Weights of a small GPT-style language model, trained from scratch on English Wikipedia.
Size: 12 layers, width 384, vocabulary 16384.
Architecture: LayerNorm before each block, biases, tied embeddings, capped logits.
Training: a variant of Adam for these matrices, 350M tokens, 5451 steps.
MLP neurons of a small language model. Each row is named by its layer, matrix (up: input weights) and neuron, and shows model dimensions 0-127. Each number is 500 + 50 x the weight over its row's rms, rounded and kept within 0 to 999. Numbers have three digits each.
A block is one neuron, or neurons of one layer that tend to fire together. After each block is what it responds to, as a language model described it from the Wikipedia text at the highest values.

L9.up121:502458514389551504460576483543504493536522391507444494547519543476476455465450421482454504516424430568426542504570449516451560462571542429456492479629473545488477468476490562552570502535440562527527520454503511531518617513525460525554491425493473470473526421498446526516439575511506526546396574498531456473546552573432470515466470508607403485456469586507477512495554478539493505468440
L9.up189:455531570547521467529491430523520498481536458511468499645481516585439461572428453409430532525506517479460395429492592515497411507538495478465473516591486529488549528474537539544567473504423551495559593405538550492497483533481497507546472549557455561542481660548554477437529466549540570485475520467508495436484511458542533476528419516623358445509503621485533516434503598480381442389441
L9.up228:606500458532506488388491478522518518474471568560497511407577576413455456520557471509522545495442497562468456484584424460488459511594376464487457439438570493447422453469518519518558497557572470568567447490431532494587493475600530553515444523551563540477541522527508507468477558512539487466549572545487577462528548458467444555460504429645462453493544523465515540557488439444481449461437
L9.up790:513516592451420568407617405473486374460531510468501477563561465463542475560451513438576564545465504427511413483527425509529452505450499489552453486516587493496386547554497484550441566558549568608519530446523478578581536520565431448555407515568474513525427529423517521512486526502457559495493492493432502448568544530534487572533468445555454460415531539401452452574514451537453433557521
Short word-piece tokens inside a longer word still being spelled out, often after prefixes like out-, un-, non-, re-, as in out-c(omes), non-pro(fit), Pl-ac(ide).

L4.up531:503491463393545529457443580535508465523516440523518494612417495524465496490470442422471468468514462549547538524583542554517587534486462504550520427552490596514447466525543546553426626447545481477439452554556410527435436500509464626440454581490461441429511528470499451534479510462525538518500490513499500454553440496445529598475572478466420627464517506531570380464453530528543551543560
Closing nouns or suffixes that finish a title, name or compound phrase, such as Modern Family, psychosis, Civil Liberties, King Cup.

L4.up706:527514491429497566461521576414557425477479363551460532431459398515540513494577489457421495432541529580520461471493505565516583482443459540489383428508424466531407507452413501496495580463550519440510420413478475479468574498497519562454578532500546496416505455417487410538544541551490536445491493569504512444508474513484492483493459493555420530532522570465427368479638475592505472417449
Abstract or common nouns right after the, a, his or an adjective, usually followed by of or a verb, e.g. median income, first goal, early life; also which/who.

L2.up108:538521516386535524490518446543478563492423486341490435473480438576539407533458500497475430603555458546420428485470549440489492568486429523474505500564424438500460504493515549411452437503566513569482425440526451538581590448537513516524477523375564453524566518479535417504514427557492543492545488493462519437487566520534403445562542465527435570549467584520583581507607527479420565519520
L2.up147:492468460490448548497552511488517559479417479461534493510394497503430474516487579440421434449597465438512449555477540467512486500415533504460558509527423526522441414489553517546575520419530546543555519605537555540548633564524489575332487527603497529484538539527547488540517410508505465387452499528421545487511488468512377455507532494575512476518478531463422528522514431427384473498531
L2.up170:479452522531486559471412482474619461483415455483395521516599475541504482530476497477467476495496459606549469596486529569410509474460523423502512478552522478443435418555443489463556547564515481485517596481539530508503448414474464584483489559546515479586611536500435573484465447525516504517543463623527480420427459553445587505468527472562452556485558538379567557526576460487506626391563
L2.up324:516397458506579428486559470558562521473509420389456427457515417547530476525448475415470481500505520560427430506506449504465417444407449518639478421407487432565511543476505402432494420450511566492569523427624424545483512498504518517483517573600462377453486530559501507477597475536441520473531529529480435477432536450452461567571518588535486538535457513539473464485526485534420469488587
L2.up331:496496463491511535490457445523491497434440508419467483407530499565471487527473524458525504490448494489543403493541488460467424644431524521477464528413467396545497565371475403461634571481495463564436530573534454580525510423502458534411447515520527486467580522513490433493528446471544529503505486479559534523479547559616510519576534489449504583597577605455481521462563495458417613439546
L2.up337:590528501609519509504434508471521431527463458480508463532497441551452413507614452462429441496520470513440467587567574578587434456454522428556449417541468450495449483489520461467511552537469550499491466473517430481399486470516522473523439549520487475465544441421454525475496530489438521494492481566516496452471487522520451569452485572528498454494533604520534461502521577538527533436508
L2.up434:553401510574412524515519550512628479556519484526532426499510479494486475438457567506445470571542433480486481500599564525566376498449554492540566525497489473442524525440533470438554528444435545441472539465586598466489557493518529478414508591546489496501511566542513496610525507459428545473593578552432486505578496486484495460480581614451405568465488520543453532455553429508459539488575
L2.up621:509470463379464550383471542440555537479488492518453450525536445557488486482500529527459481536531518503428482554524555549489410582523451541465524400522413490528422408463485424434545512450580434549531521386587447425521512506473560518420454625506467453561536578540457463464506501551505544536523457464562559511458517559543484526502528454561457634527412552493450574540509439433484568472575
L2.up633:505469498487512535452436519441506508450430524519508560372414480545552530584458498420524508532495437514553493522552498488471406521463469404501500505530448475451544532546527441485511515476457493454483468463590451463513623459453529585445388579504456557487523528465531557489528431535531648487469443542484568481445441532518516581507468420597415609471585459439432501487551483477482551492561
L2.up717:473518646508495479503515535469448539435454461401477480484478503572532431481435541442394492526503514520477414494482532552462501566474533515549483474502453458548507470516562482458500542526515444535529531436539490543437565430485510535504550503506519471517467538449440442547599524569553545440499500523509605460477424530508425499564470529593369472563454531524520424512501521555517521467565
L2.up753:454463550495605448532421628485540531410418523398507452479482466464528500525441489481491538514504478558508396509471492481538455519458456528430423520498390428628456440557452517514484478476462469463567525500504477448495565509533528454490518552638409438510534534507536466501500591559477499396530529506482491391470560595552549539545493517508361535495446509526492482552426454569513601521517
L2.up926:460541498427608500525512627395522399480429519497411484526524532526518554491465491440483430489494397553608515583470375501604480518422490480489555494522468570473392543551493394546545609453539458480487476450526439482512555508443522556477520542491469399492521523583515457478524494509458517459553504547535513457492489585470549506469558481504449493497486578422478461431582465498514588479506
L2.up996:528529494555473540432414425518499479444435465415488486483459381532520459428549534477490574471469447489456450512500477556464532549494496490536419481471440550505465424495430571454517526576487460624483523476610471493628546501498426551383519492470531508519495461453537423537544463528493530468438516473522514524520526488570507618473559481515501499529526480447493501570592601606468524503509
L2.up1053:557555564463529537451435516487620492410438488485490545478567438549548448423474533540578473563514560440421466564547604479527659523506539460429490463504497470421423497447457501502496542501499525575442587397510477507506579538545493586467501549474419487445503478525491387439540467444432550512543528579517565465485510643561487485485597477498457547557549545448493465440460473443462520504569
L2.up1437:492577448518576447456437502483525444475451409463468398422602537464605476430554420535454495473465456565475507486501491603491458479471438539481491506474408433582442526413537474508588539466514522545462556445559441502533473485567551582432492503520527558528530543411501476581563507492587544489469523538472501527574491549569489552454493471541531466571514428623487428457561521488443505465514
L2.up1465:472419571545436514606455579400466603411442496471530460548461481482448519502453430490422428582531433524445455440468588536587518532449451577546452478486514393546438441498430539458516493472495532508496449488442504545487541513501495599487527558547451445380487526533444444484527364492439539447488522509498555535514442487486485510569494529513472485566452548492535484559569455443570480431559
Nouns naming a measured quantity just before its figure, mostly in census demographics, election tables and sports statistics, e.g. age, population, %, Total.

L2.up38:495428508495512430489471482492602433438421532509530474562510507599476528466509444445566523578511464503509584565507414521501493520440505540512597487527417509602551468462475490451485465464480473458407584575473439586496561478528536500420525526507492497545520562580513510403531469481544460490479527501464498487439538445411482467638485471481501567497517424410397437550483536493553490382520
L2.up314:551482485472559523503464550522542465417422456437481515617443465550526518489546510506541496527523525499517512504511515594480477468467433556601473489538485435465546491474579509492469589542489553423539456416495571470454481514554483483406487428542573527536455604481411520530553455528522525406556540472448549428463549497431486501456444567527427486499399509570403406572416585455554510490541
L2.up351:454410478470531495474453662453499487466452528483538439482380452468567495530470487421487431525526446478492489523502463476490479471508452491396582480507434583498558431506556558520486588542525505448541514517523506498532404487534460513477573566501377411423532509493423574470497413449516487443506611474495566498484510588455514566629540532435461570510594588482501466486456526454514528521543
L2.up424:452543392511523503467471566441558426440395415513477452575498484513426400490497519475525535528546489555538465526451416577416539541589432465462562551470485419583474367456488543466510617529609571497500494555535497519585486436581482552549535531589399487524508559486471541451491578550522512415554496429528478468519540578488470503527649493496477503497448465482477451508583508474601484470514
L2.up450:558546433520481559511515523514522432517377500532529537508499452464515515486550487436613437487547489478482485475539496460530497470544460435459505498587471509497511430492535496516516470480452445514505592351501419480497507449530495586456544613522426511578556534553451570441504447492385571471431552478477489484470483399432485409499567485479427567497477515452493408483528427437485561546506
L2.up623:523445512494470494424575573423479503503526459421534451550445496508515517596399464475592450507496449548549552447492504491466562474450477472493436535463528493474480473451511451433516530490453520498526482517489464587510530470510527550406418498409498535547496582427514517460451466497511440513574538555591442433498573524468511581528528460479495483475487524474474482533594485403520522532507
L2.up795:542458424499472449454494590542552563446434560552508507488458487453520466551545456459534438547483469421505547559477523513470450480492423457578492425485404432575406505431478546498515573453530445489472601479439439529521612474513537536422481534615480491457526464464501471387470523436490529434497548465484467445504509509455432511600524450548522484548581517601542440534524527399599642524480
L2.up892:439464410501516487611487631460576461513481508512492544559465496606536513447438551533499503478591476477520527492590505503472507512490446437425560482512515502489501499571548419521521462470533542473516447532561500518611549435559515543389478535443431447491551556510471528529469453511504445421504622572531504491414493536491554527556511520484446503526396550405424470590503547464547417432478
L2.up1119:412415487425520509470507599507451358423542482397468538412442478489481476524443395462474433520467447436509590505495489465440560445463450557527604420587534546507512562554580363542389590442587480448492568499433463512519530462565471545533436489467513499469434544592473495494470480486531513496479526532490471522444513402508444510403451609527492563534497515437427440480542584396398518469485
L2.up1151:523588478517611520600450520490528603565462473480478372546403432416464475503465464565436579521509449465506471501523515524530508392450470412456460456539413562478497470468561512468435569501531533525436494525537425565527419461491547512485469508470504428374499447497458447548506470564470611505501507641436486475498490561451471489476517509529475469536426518552555393474483480472501534469501
L2.up1314:436489500512474559457527539502573421409522509449474503475475541561522506532552497463501430497566443576462512422537482467456482497535447389522552458504494444547541555425539481475524547616520499422440521480452474498595496513593450483514543657445428512512489553446424579499483418570491494392513508586420503481427546444462531480630519570484379485463470451519548483543560555490555478459563
L2.up1404:467548421463613589454548552555529482447535589480540463418502405540585440546512500453491496466382473445584457442530469546525483543488433509535509438537487470548565430547539436503442602614538493444477501457459528537508420472595551444572464567478460511487466563550436506584464504523526396403489504542550508460411545512519556552642431499532534611572553570516497474538452559472517501478571
L2.up1422:543526476406631472578543452455457495511368479496492482560503481483578542569536415423433544441472473421570519495459396474576481523508462552576536492543488427488486480532547489489524541500538475480405525510473548532526492532560503439502589519471538462462481472513480500590461403439536609549447507526471430540437484413459479558552506505537460527565489525568498380485442560364543589566588
L2.up1497:491512424466561500413495486506550504492455568559525419577424522511527550471465497469503540468431487482498448455513462551509477410515443486551454554473339441576459543484492503476585474584498427498441435499496573556508435494527492406416454481525529442495372506494494514501508513475445370538526509446470449526492473569476514546564542499489545567469502549506505469624508545503458541415491
L2.up1506:558448554445522502556505538466546426497465496496478502531497448529468528446413468478505465458510480489500490555492534510439466493576472459406410382531547463496385513451601444356527388456485505439488530457470482487539489503460450494545510602530474448552511439509451547574510528521493514441510423565497485486458645530441486605469548557457377578570466653566519516516471465406583501473559
L2.up1521:455420497457471639458490526418541521458465475459437481537432492562507543595529547538463547434540512457517560496574508477467526544514424562460508498541394496374522461503510505482496555487558491543548558439519429485541472439457539534420494599533424427536409491483532567542459480465468425418439484560524484513483487467458462528586445456436515559439610508487491457511477476368452555493574
Final subword pieces that complete a multi-token word, mostly suffixes like -age, -ure, -ment, -ation, -imate (garbage, Adventure, approximate), plus date/Time heading-words.

L4.up910:479485501382559523448533467477517462457527418519408463433472458529507498529489493425457424466463566455417493473508558493405431465498544507476576494564551527449465554474580545445521426607467509471444434520566486560485567530583458466478417501555517545541529516484485452456530520492423481611541556520539484480513534513515478413469434494562524446478526516489545448474550576511496450569492
Fires on the first piece of a word split into several tokens, usually a consonant cluster like fl, sh, Kr, sc, bl (fl|oatplane, sc|i-fi, T-sh|irts).

L9.up39:516477584452489463486442491506514522460431531513535475474464489491452537496538506496517420465484524436445463456524502539608418480512513439504460432527517467556506437534457543519543605474534592489453481501587450438498493555431433539517508424472522498449482550368531510533431403503563432531529483549475491455599460526506561479571475482397502429546512618496418468525513425502480463496564
L9.up116:560532501488471510553567540428529471487361518445441483443480497547568526465559465463446412511527447482469410560514484520505574555440432475452453521602461458455542467518495578549584532399466489443487578431544413501586466505550436477612546562548362449534586521523500476539491482442558511405486495486512538438567557391462470525418482461466397480472592618625494501483436482474547582494541
L9.up303:504572502429499492558461514476623570512516532493459451502505517482528459472540347466479507551574561465457496520528488500502500504516387408521399478507467466493454474450414545571488457561563490546507514430492396517509508493502484522451544523474536536485532453435493424517488516481493449509445544489521400411412541476476506541542460501455549577460484654538549508401538502457529522456430
L9.up1440:585517519442492468508580471439561512488539491411402523485537524547484527469470520487471452446557586521427456627477514484622537555544494462468430408527590388555492520507556443470558509380456442626485588533539467433537554425514418415508549505502601522538493488421498481562523553456441557469456478541509537535457421540435556476514544466547533499514425536446522412449669468412470504473487
Degree words right after received/earned his/her in biographies, such as degree, Bachelor, Ph, M., doctorate; weaker on assorted nouns and number pieces.

L9.up751:486510394469549586466515553442443495418473468481512389566415488499509544535510453529543508481498559443451480470525498506527499541608418457545454455432505505440445517496548524535431595519532448542591524522448451544566502586516503575444488496497420561451527423518540468493512469492530465594502545504486373447585436472588503483628535427470468434584524525452495474529393442468474502557549
L9.up864:538478455430555558531457579554529516445436465489561456583507452543478496461533491529503500452556494438542488523525381553450507495382440468536401522421423481451508424561504558532438487436460475496491530451479535606549492531461495586541476479476414553477416587449477493545580518432644458532507597482433417521475501545578550537525474504526425510609463511516536414434492508531532534459495
L9.up1023:496413493517483524425495526535507503368429518495528441531474554452543486592553491429460487497494541464516463485483530529460453451467367459523529426482454481516411526506459432633522587539554526387462577410410444570527548476494512537513502478418452499498476589469517509454525550561494507487530507496494452487374557446538479626604430582495402568444524456511491494564579590456443513479461
L9.up1222:558441448520577408495536508581494438500457546449476529577571440527436419518581474509408515441511484494507540498462453555546498580497512449485480484406446405449421420447516599515522545565445525514417493495462496544497499380621539606500498481428417513500511451483464535566572557526527433514441533520491541508485511546553429538407462475521531499499404560509520485500581518527507609416514
Final subword pieces completing a split word, mostly inflectional or agent suffixes like -s, -es, -ed, -or/-ors, e.g. recept-ors, invest-or, track-ed.

L2.up93:456574420465534535464459480428473433469484422464469490417524415526481514558563443486417447451401527511507566447472483445559476387447425488477480424549545499639539512462451569577539494468572528515456528532535475505528549398495487523601460631450490465397487446442506473492474584535498544606482453563531520489512477574397493453515505502562435488516562520494554465560520547546547491501496
L2.up166:481441566451573550571457531443496545459512425510504502529387552490514506509528398463449444537510503593490555565534392543560513450432601441462437462452535586481587605500471521448499433442531427509474515549510419483473469462525427536472522493507481448391471459506515450496503514492500582558491526500480440517525420437549530541476533500451396491509547467492429407546516629530528536417596
L2.up224:417555552495472530494500575502438455504530402478422500447496437517550479502422551453480488517506483583427471620515476466491502492467488467465559457476421490447497442463624474521548428533372560442521600531475547554518529508455509490452524568477504443527510541407533385535454557457499546593547451618468443405528560452402477479496477476544411533523571585514507446437482445492431537489495
L2.up260:486484504412429530394465471462509509523577537413550585564430490579530539477490557521446463482540439641498528517584427584423548545527452418600499499470561485563517483449542573546521525486478571462445482558472502534527565456592479436525445573386497482470453502469504490458493483504558484572497518606509501483455459457582420550489528538611459512519514505519510489406557543509530501507521
L2.up429:532424493529469524519497487456494431534571431446485541520514468494458481541503539469338497502574507501472434517542489448428472492532555474609559411557531408458515529485516467539459433577420563481467578562576503628469544429499444412541505550491530461525515526491509424473487574497450442534494507575567491457507420415506510463475493532614507541510530503534545442530544613589454492470464
L2.up557:504557468539442572496474592538479434418511489474505552561419558511510395522502457425503546495547444490581483505541442533417510548530545538461470417475521541494557432568511568536536498515431497476445502432507441520545515448560462463544483524428517467497505486570513405484484527584517511397527436486548552408556460503507507493630532528504470496515545455373518479511581555520523534481483
L2.up788:440484499522609545475436511518520517492523491479505511432435416474491473527472429486491450532434383497497434496587446483457495490543431552443515473472544493539551508510545505490555483474512550426441445499469472480506484519530544454392576580451467386475441476494523492500500510530486583505566497523551483493519503549424439575542523506522379440487526437501468482514505505570518520388472
L2.up874:468453549532478552538477598510481470440486513484536542496550570531506568550535593416489535539535457459477481554513464495383487539465465504510613486544468552522504457459445517533472529466510458503435532503521489497568463534544547482463477515525454434500474568468486525489504506436532477484565520496508566432537520484447514421510493472464458562518452530531459460601532565495532507387438
L2.up1003:585441571397542495473547574433545504517544434408428558457505511487493495490409456470500463538431466466505502493517388553495514395552613469555394432450477447448556554463581478496501575489475518499513523529523590555473539448495457622537436514474419447489403521466508454616487592475517485580539525541479536533554469416526457514511405530485411594589457498499429451549501516547482525513436
L2.up1057:534468563445485555612467447441479476466498393466466511559419414485545457485466531551378423492519439508522415485478382556466496521418484462572527504555478505578521576455478489476491464526498585500451486604507537535478509455576479455545461502510531475528410462459488490444506578433542527591537532546438490473539451492613421416478491530550465522493568438526476543583595518489520502590469
L2.up1100:489521452461526630390463393475515504534463420556509482517544438566561419574504497374395521370380538495493485517438529536435466538484473492500539633428376438534491550502489478594527480532487532458536456552554461573572472503483507473502594594509565458474543453496471501468514568569458552475481488452477591466586497379566446537590491448509476503408533518442508462502464564546512525485496
L2.up1123:491439534426517411506563508524530495496474499448483429573475491493608489479574552466461476505521508582447433527481491447535568508528579434456478480489488396459497484545484529515564455441364548515498503441558446521547620450455529413428363463527485506532506543493584573485548560505458542451529424601465578462550482422466544459533481535547379523469548457422481574536548487491496519497493
L2.up1149:518491557486516475469556554558517450508548446493485460549482549633616416531563529441428428444587493554440526608536470419536549587507482471442523507566498464519537473438479511543515410490442488454377551589467492503502548409563389554426498547424397429604526525458477485504600497519564513504527573482402431476527490521441435560505456527504398476489552467518493496508512562521546436473481
L2.up1220:518612621545533530546489437434469485522489473470441522552435533599552404526396519481407492490486438590465449507588470480490483574495479421487504567447383437557537474449496519559475479468454525565499527438553483489539523552587417513398514493484460544548536498433424457553487508472615527511472558461488515498548450469593400505467435442572402510508487465402506499579496456625405435504445
L2.up1277:449416550347523478419545588559547431552484447522425540500499554511507418558530517463452491519467474596504467551463455482544475487518461518554537512437527458466484457380558420489431470531414566490518488596542541514580619479482466445496433495514518455542460505476461454504532448507549514516440553489478447466507405492424542599477488504485482516501528414420526496624522467554442470486450
L2.up1305:451481448527601542536459577496532457524419440550473540494463432441513552439418413432345531489529442470496477594525543527449497473427568431492606520547444541501479448485528476524478455490455500453387503524536396526536540455537464490455457490486417445469544534471476413443524461494535584522479588560523493441467528526464393532488463480572416510563542484558517448538488556551428543465509
Word-initial fragments opening with consonant clusters (bl, fl, pl, sc, br) that need a completion, like Bl+anc, Fl+athead, over+fl+ows.